{
  "num_hidden_layers": 24,
  "hidden_size": 256,
  "num_attention_heads": 4,
  "num_key_value_heads": 2,
  "head_dim": 64,
  "intermediate_size": 1344,
  "vocab_size": 7438,
  "hidden_act": "swiglu",
  "norm": "rmsnorm",
  "norm_place": "pre",
  "norm_eps": 1e-06,
  "positions": "rope",
  "rope_theta": 10000.0,
  "rope_fraction": 1.0,
  "qk_norm": true,
  "attn_scale": 0.125,
  "bias": "none",
  "tie_word_embeddings": false,
  "parallel_block": true,
  "init": "normal",
  "init_std_qkv": 0.0412,
  "init_std_o": 0.0412,
  "init_std_up": 0.0412,
  "init_std_down": 0.0,
  "optimizer": "muon",
  "learning_rate": 0.00255,
  "lr_mult_down": 0.7,
  "beta1": 0.9,
  "lr_head": 0.00633,
  "warmup_steps": 0,
  "schedule": "wsd",
  "decay_fraction": 1.0,
  "decay_shape": "linear",
  "final_lr_fraction": 0.02,
  "batch_tokens": 32768,
  "max_seq_len": 1024,
  "doc_mask": false,
  "z_loss": 1e-05,
  "train_tokens": 350000000,
  "max_steps": 10682,
  "dataset": "wikipedia_en"
}
MLP neurons of a small language model. Each row is named by its layer, matrix (gate and up: input weights) and neuron, and shows model dimensions 80-207. Each number is 200 + 30 x the weight over its row's rms, rounded and kept within 0 to 999. A neuron's up and down rows have the sign that makes its largest values positive.
Before each neuron's rows, "fires after" lists the tokens most often just before its 100 highest values on Wikipedia text that the model never trained on. A number after a token or word is its count.

fires after: " |" 34, " W" 17, "." 4
L21.gate484,205,279,191,152,228,244,193,193,273,228,181,160,212,214,240,191,220,204,158,204,206,141,169,203,245,226,173,186,195,208,199,201,197,181,160,212,205,207,228,160,102,263,181,199,202,185,251,236,225,212,148,209,189,235,230,252,230,193,164,178,213,198,234,161,214,192,249,211,171,239,200,203,226,219,249,187,198,192,167,292,215,263,195,133,221,169,203,205,177,141,261,168,214,195,182,212,160,207,204,194,193,215,199,205,252,198,197,227,139,272,157,212,262,207,229,214,217,222,218,210,169,192,210,217,187,203,233,208
L21.up484,212,242,192,218,160,206,196,171,167,174,176,220,226,183,227,260,215,247,178,206,209,211,173,228,190,181,219,164,221,225,198,204,209,152,217,180,215,200,238,156,178,228,238,249,179,168,179,246,227,176,192,252,199,222,172,228,170,209,199,190,180,238,208,192,164,197,204,180,184,202,199,195,215,219,292,196,222,232,156,270,211,142,240,133,190,184,208,216,191,152,194,167,199,198,236,204,174,202,208,172,216,213,230,215,179,296,167,156,216,245,207,206,213,217,198,221,158,201,243,235,227,261,142,239,212,191,177,208

fires after: "." 49, " " 25, " |" 7, "20" 6
L21.gate731,209,237,247,188,157,148,214,169,208,211,297,231,219,201,175,288,184,208,215,185,209,168,199,200,187,223,158,241,200,162,188,185,159,232,222,226,194,193,267,187,151,190,192,216,224,222,212,221,200,262,150,207,159,201,202,201,188,193,174,175,195,168,203,220,213,182,264,153,135,175,213,212,217,201,171,172,202,180,180,160,239,253,232,146,179,143,208,187,230,233,213,166,201,189,174,235,155,221,169,283,190,137,171,177,189,238,193,233,246,192,164,221,254,212,204,221,186,213,166,208,195,215,150,190,214,241,188,177
L21.up731,154,253,230,161,234,149,196,133,153,221,196,171,245,227,170,164,179,208,152,177,228,181,216,133,153,225,180,173,192,216,169,219,160,206,261,166,213,175,243,218,158,161,209,188,204,176,218,177,228,176,177,243,208,228,189,223,219,222,199,202,246,238,250,211,168,180,245,193,212,200,216,147,192,247,239,178,231,166,143,240,181,183,200,218,224,209,154,218,227,252,207,187,236,181,196,173,175,184,159,190,197,169,156,169,205,220,205,145,188,222,192,178,164,180,180,229,220,188,162,190,199,197,211,227,221,214,159,227

fires after: " " 41, "|" 18, " |" 15
L19.gate526,181,187,248,192,239,230,243,193,236,179,226,162,204,232,155,274,220,204,208,220,174,151,248,237,191,212,195,158,192,228,168,176,133,169,191,160,200,159,195,183,206,176,225,247,200,195,233,241,138,228,107,216,219,232,221,210,200,177,224,153,216,169,182,173,196,215,218,219,192,208,208,201,207,189,206,172,137,183,202,202,215,225,174,165,193,215,178,180,208,212,160,204,159,178,171,210,200,163,179,230,220,158,215,206,208,221,204,215,211,176,228,179,188,141,221,170,206,167,170,197,203,217,227,197,237,214,247,155
L19.up526,236,198,187,212,180,145,167,177,189,184,225,212,174,213,182,162,165,195,186,204,178,254,210,174,154,197,254,168,165,191,167,195,191,194,219,213,224,175,194,185,229,163,188,194,171,142,186,227,194,163,192,180,196,199,209,218,190,213,251,220,270,215,231,177,214,255,238,214,197,188,203,177,222,201,211,198,195,173,229,204,221,223,193,239,219,231,196,203,195,197,168,252,213,198,193,212,199,251,134,217,234,213,235,205,187,184,165,191,180,198,192,144,178,198,214,241,188,218,212,165,218,193,190,209,238,202,227,228

fires after: "19" 32, "20" 18, " " 5
L19.gate768,180,176,196,188,172,197,191,170,209,207,196,235,163,161,131,250,227,208,177,185,202,184,251,164,187,176,208,171,144,212,186,176,219,173,155,217,256,223,256,200,177,172,190,139,180,223,224,189,203,214,172,214,213,217,178,208,179,154,186,209,191,173,209,209,192,177,225,142,206,175,196,191,146,200,178,180,114,234,187,155,176,209,158,164,240,188,190,300,253,228,145,193,242,152,219,189,221,226,199,252,208,215,195,118,169,185,219,187,193,213,150,189,204,148,218,132,151,223,222,181,181,206,223,234,227,197,260,191
L19.up768,142,215,159,228,217,187,164,227,152,202,205,185,164,217,199,240,226,216,197,219,215,172,219,180,180,193,179,167,184,200,183,216,167,173,209,170,161,221,217,215,162,206,199,216,211,172,234,242,192,244,191,174,151,246,209,211,228,184,198,264,182,181,208,270,188,209,149,212,204,176,239,227,233,184,229,233,203,185,180,216,202,235,177,222,223,157,212,169,167,169,199,242,199,142,205,246,208,183,192,198,237,209,160,199,170,204,199,228,201,218,238,277,180,192,203,201,193,257,185,203,240,208,176,168,191,185,190,214

fires after: " |" 77, ":" 6, "," 5
L19.gate51,260,165,262,247,201,230,171,216,206,198,136,188,191,172,177,257,193,172,202,173,187,183,232,180,237,179,228,217,215,205,198,207,242,190,125,210,213,198,224,223,212,223,174,181,151,139,224,180,219,179,258,219,190,170,216,252,191,217,158,219,194,202,205,212,183,264,220,224,165,205,107,205,242,177,188,164,202,210,218,260,205,195,181,173,183,235,178,209,205,189,189,164,224,226,258,198,215,233,225,215,249,210,213,217,210,251,215,165,189,247,203,204,199,210,228,181,199,192,186,217,255,246,178,214,256,195,192,247
L19.up51,212,202,233,189,200,277,227,162,232,255,195,152,200,146,203,240,237,150,201,206,226,193,212,202,276,202,208,208,174,239,202,223,253,192,202,198,207,196,199,229,180,206,152,209,157,211,223,220,192,164,189,205,171,187,238,227,228,229,201,179,260,199,229,172,208,231,204,204,189,163,153,227,265,197,254,199,199,155,179,207,139,192,226,208,165,239,215,235,234,206,193,245,221,239,202,219,230,206,258,222,226,202,176,176,195,233,149,177,182,287,225,164,240,135,197,148,220,162,159,174,215,208,191,207,173,181,200,220

fires after: " the" 22, "," 14, " The" 12, "The" 4
L13.gate350,232,192,227,176,213,177,195,137,172,158,254,176,189,188,243,226,238,234,190,202,215,208,197,195,212,202,219,244,208,207,181,170,172,202,245,191,210,235,166,213,254,220,179,179,166,221,201,222,160,196,189,166,261,215,189,210,201,217,195,206,217,211,179,180,222,274,188,178,246,214,179,183,197,219,233,194,192,261,222,164,229,241,172,214,201,190,178,190,172,231,213,231,193,234,231,218,150,224,245,125,162,206,237,190,185,183,211,195,229,189,209,169,140,164,233,235,200,157,190,172,221,216,264,232,216,190,254,141
L13.up350,233,215,185,249,237,163,216,157,175,170,262,214,225,185,207,229,222,205,253,164,173,206,217,225,246,154,217,189,187,173,140,145,197,154,255,194,229,179,197,179,199,162,186,179,202,192,245,248,228,169,176,183,273,148,186,183,214,201,206,152,223,163,235,179,257,268,222,216,207,262,182,183,236,202,186,199,199,280,178,232,198,236,145,148,185,159,158,217,183,165,221,200,275,179,228,209,264,191,215,162,216,203,185,184,194,224,164,198,204,194,198,237,167,207,245,197,205,242,215,258,184,212,211,243,175,203,204,204

fires after: " |" 42, "|" 12, " " 4
L15.gate1259,204,186,191,218,237,154,170,233,158,171,206,287,218,166,208,208,193,173,201,192,223,166,176,196,234,227,244,219,162,185,150,205,237,200,201,218,194,237,186,164,206,226,214,202,228,226,190,170,188,207,180,175,174,180,213,171,184,222,143,158,219,216,224,254,199,143,180,232,200,228,197,205,203,179,212,214,213,203,164,256,197,206,162,230,205,179,199,140,204,241,255,137,212,221,173,213,217,202,196,199,142,157,203,217,174,206,206,220,206,185,234,214,191,278,189,196,223,240,174,208,219,256,181,225,182,227,189,201
L15.up1259,204,235,196,135,183,127,192,188,166,192,214,160,212,184,216,212,172,172,189,204,236,237,188,135,178,191,215,150,140,188,222,232,201,211,201,243,244,224,217,191,189,139,136,219,225,173,189,228,165,217,237,173,161,174,152,200,185,194,233,251,179,254,202,249,158,167,156,237,272,232,240,183,201,197,180,119,173,197,188,197,163,204,184,204,203,177,161,200,191,238,244,237,200,188,249,207,230,143,190,169,178,183,198,196,188,165,186,243,168,209,215,197,118,194,135,254,203,217,195,184,172,199,209,235,195,205,183,206

fires after: " the" 35, " The" 12, "The" 5, "ill" 4
L12.gate833,219,167,209,201,175,204,194,186,198,140,206,247,185,210,249,202,187,245,143,173,269,169,190,168,157,220,180,191,208,208,149,158,214,191,257,216,223,250,212,224,159,188,225,204,171,207,185,227,187,179,197,194,177,220,209,232,218,159,227,213,176,222,230,227,196,162,210,198,210,210,232,224,163,198,158,172,158,208,161,203,211,227,173,224,214,222,199,300,206,181,173,223,165,201,213,185,178,252,134,198,197,176,149,186,176,180,223,170,205,213,197,148,209,206,217,194,182,136,155,181,183,176,223,185,227,202,260,168
L12.up833,217,249,226,193,188,159,208,218,192,237,223,239,200,255,234,237,257,208,196,196,232,168,260,225,193,151,189,279,122,246,224,192,188,219,237,236,193,161,191,158,235,182,259,186,202,215,201,194,199,187,183,201,227,141,221,239,215,185,153,242,171,252,203,188,191,182,215,176,208,223,261,194,177,219,236,226,152,249,226,189,189,258,210,209,193,128,196,230,138,189,190,224,185,217,204,220,255,161,179,200,206,191,231,187,171,174,163,237,215,214,183,215,144,165,277,191,183,247,183,213,202,178,174,186,232,211,217,174

fires after: " " 67, " (" 11, " +" 6, "-" 6, " −" 4
L13.gate378,187,180,170,171,191,181,178,174,156,182,186,219,171,244,198,205,252,174,168,166,204,182,236,146,155,240,262,182,243,188,195,195,188,162,217,210,202,193,217,209,233,163,229,200,208,186,204,214,213,176,198,200,195,217,180,219,145,204,189,191,266,171,247,150,214,215,212,208,183,212,265,172,233,237,190,182,197,209,177,260,202,221,177,221,188,228,187,207,169,212,217,209,199,232,207,235,174,221,192,129,197,223,228,168,204,173,188,213,175,228,197,167,190,162,201,132,234,221,288,177,204,188,171,176,247,193,193,148
L13.up378,197,193,188,200,136,180,234,194,196,232,167,173,227,182,246,204,193,161,206,153,211,226,233,194,125,206,200,247,154,163,182,194,150,207,228,117,131,226,234,206,248,185,225,239,146,160,212,184,244,210,225,184,219,226,170,186,190,152,204,234,242,245,203,204,232,202,196,214,249,227,222,160,203,179,197,204,243,215,209,197,196,227,171,161,254,233,162,180,195,203,211,152,176,204,244,234,198,187,180,214,236,203,245,202,232,165,223,191,178,243,175,203,199,170,199,153,221,249,203,216,174,217,247,240,229,209,169,188

fires after: " |" 45, ":" 10, "," 7, " and" 5
L21.gate1310,191,190,164,216,242,189,209,193,162,266,197,159,209,205,156,234,152,229,254,224,211,201,217,219,235,238,226,177,195,189,214,210,168,188,198,189,235,201,218,203,127,214,176,167,166,192,286,181,239,205,207,169,216,252,162,219,198,168,177,277,214,159,152,221,210,223,227,175,163,259,210,188,195,207,174,207,226,178,273,220,215,215,180,172,170,158,167,252,193,290,222,213,199,200,212,174,190,190,192,197,221,189,248,181,192,206,222,232,234,216,206,188,230,188,218,231,192,199,218,169,207,195,162,181,238,191,198,187
L21.up1310,297,154,219,249,218,209,184,164,162,183,239,196,183,206,210,188,232,216,202,188,210,186,194,190,217,217,168,264,228,185,216,211,203,209,224,213,187,212,209,139,234,211,255,222,170,215,146,239,168,184,206,175,189,211,232,182,174,214,278,211,204,213,220,191,241,194,128,258,189,177,204,206,195,209,235,214,204,188,186,191,158,209,163,224,162,185,230,235,201,209,208,228,246,210,191,220,208,231,243,157,196,209,173,165,224,209,205,188,251,187,196,202,213,170,201,210,189,186,187,206,185,210,191,190,242,255,145,251

fires after: " |" 25, "." 10, " " 8, ":" 7, "-" 6, " L" 5
L15.gate848,203,196,200,191,171,175,201,205,217,164,226,189,175,207,148,228,206,174,227,204,238,166,180,162,240,196,197,221,177,190,213,203,260,215,182,249,243,144,229,220,187,237,212,191,174,137,235,198,190,253,161,259,192,226,206,168,218,257,183,219,191,234,192,200,237,213,185,206,228,191,223,238,139,193,203,184,173,199,201,246,200,239,228,220,224,188,201,203,207,192,306,199,188,200,166,259,207,223,227,229,242,217,148,212,173,179,196,184,305,192,190,268,186,210,194,230,249,164,238,239,177,217,177,217,223,240,244,232
L15.up848,238,183,209,194,203,227,164,154,238,201,169,207,189,268,187,213,226,214,216,157,252,196,231,233,236,232,229,208,211,228,160,234,181,176,183,211,181,195,166,221,157,218,254,231,171,192,237,227,187,169,169,223,208,185,201,176,186,171,182,270,209,174,223,263,177,177,195,211,156,205,216,225,225,140,145,179,253,212,208,299,240,214,204,214,224,200,103,259,219,176,192,180,202,199,169,212,192,219,218,183,180,295,194,206,278,184,213,207,242,230,175,209,194,269,229,209,202,215,222,190,179,194,196,227,183,220,182,220

fires after: " |" 63, " /" 8, "," 6, "1" 4, "3" 4
L21.gate967,217,189,235,157,200,208,204,176,146,190,217,162,237,241,226,175,219,184,176,213,174,223,233,172,208,180,240,204,259,237,183,175,184,155,201,177,186,245,191,205,186,180,243,195,195,198,247,195,162,181,168,230,201,255,220,159,217,200,221,157,226,231,208,265,229,151,189,182,206,218,161,186,177,193,190,216,211,207,224,207,207,261,169,224,168,195,194,252,212,229,207,244,253,203,262,179,212,176,206,151,197,148,250,240,236,198,171,250,200,226,228,255,206,188,205,232,162,196,222,166,210,169,196,225,202,200,206,238
L21.up967,201,194,193,251,200,244,156,228,199,226,218,194,196,252,179,208,214,193,190,216,216,217,186,168,272,193,182,184,260,213,231,196,242,146,206,166,187,224,198,213,176,177,197,203,196,226,213,185,234,172,198,248,169,212,212,191,217,214,197,184,222,187,214,191,231,198,166,201,200,224,154,209,208,226,192,183,294,244,199,231,258,174,198,250,160,176,211,214,207,155,187,232,214,276,193,166,196,210,193,183,144,186,190,253,201,239,195,233,188,223,180,199,211,211,197,191,277,166,160,195,168,175,198,187,194,203,191,259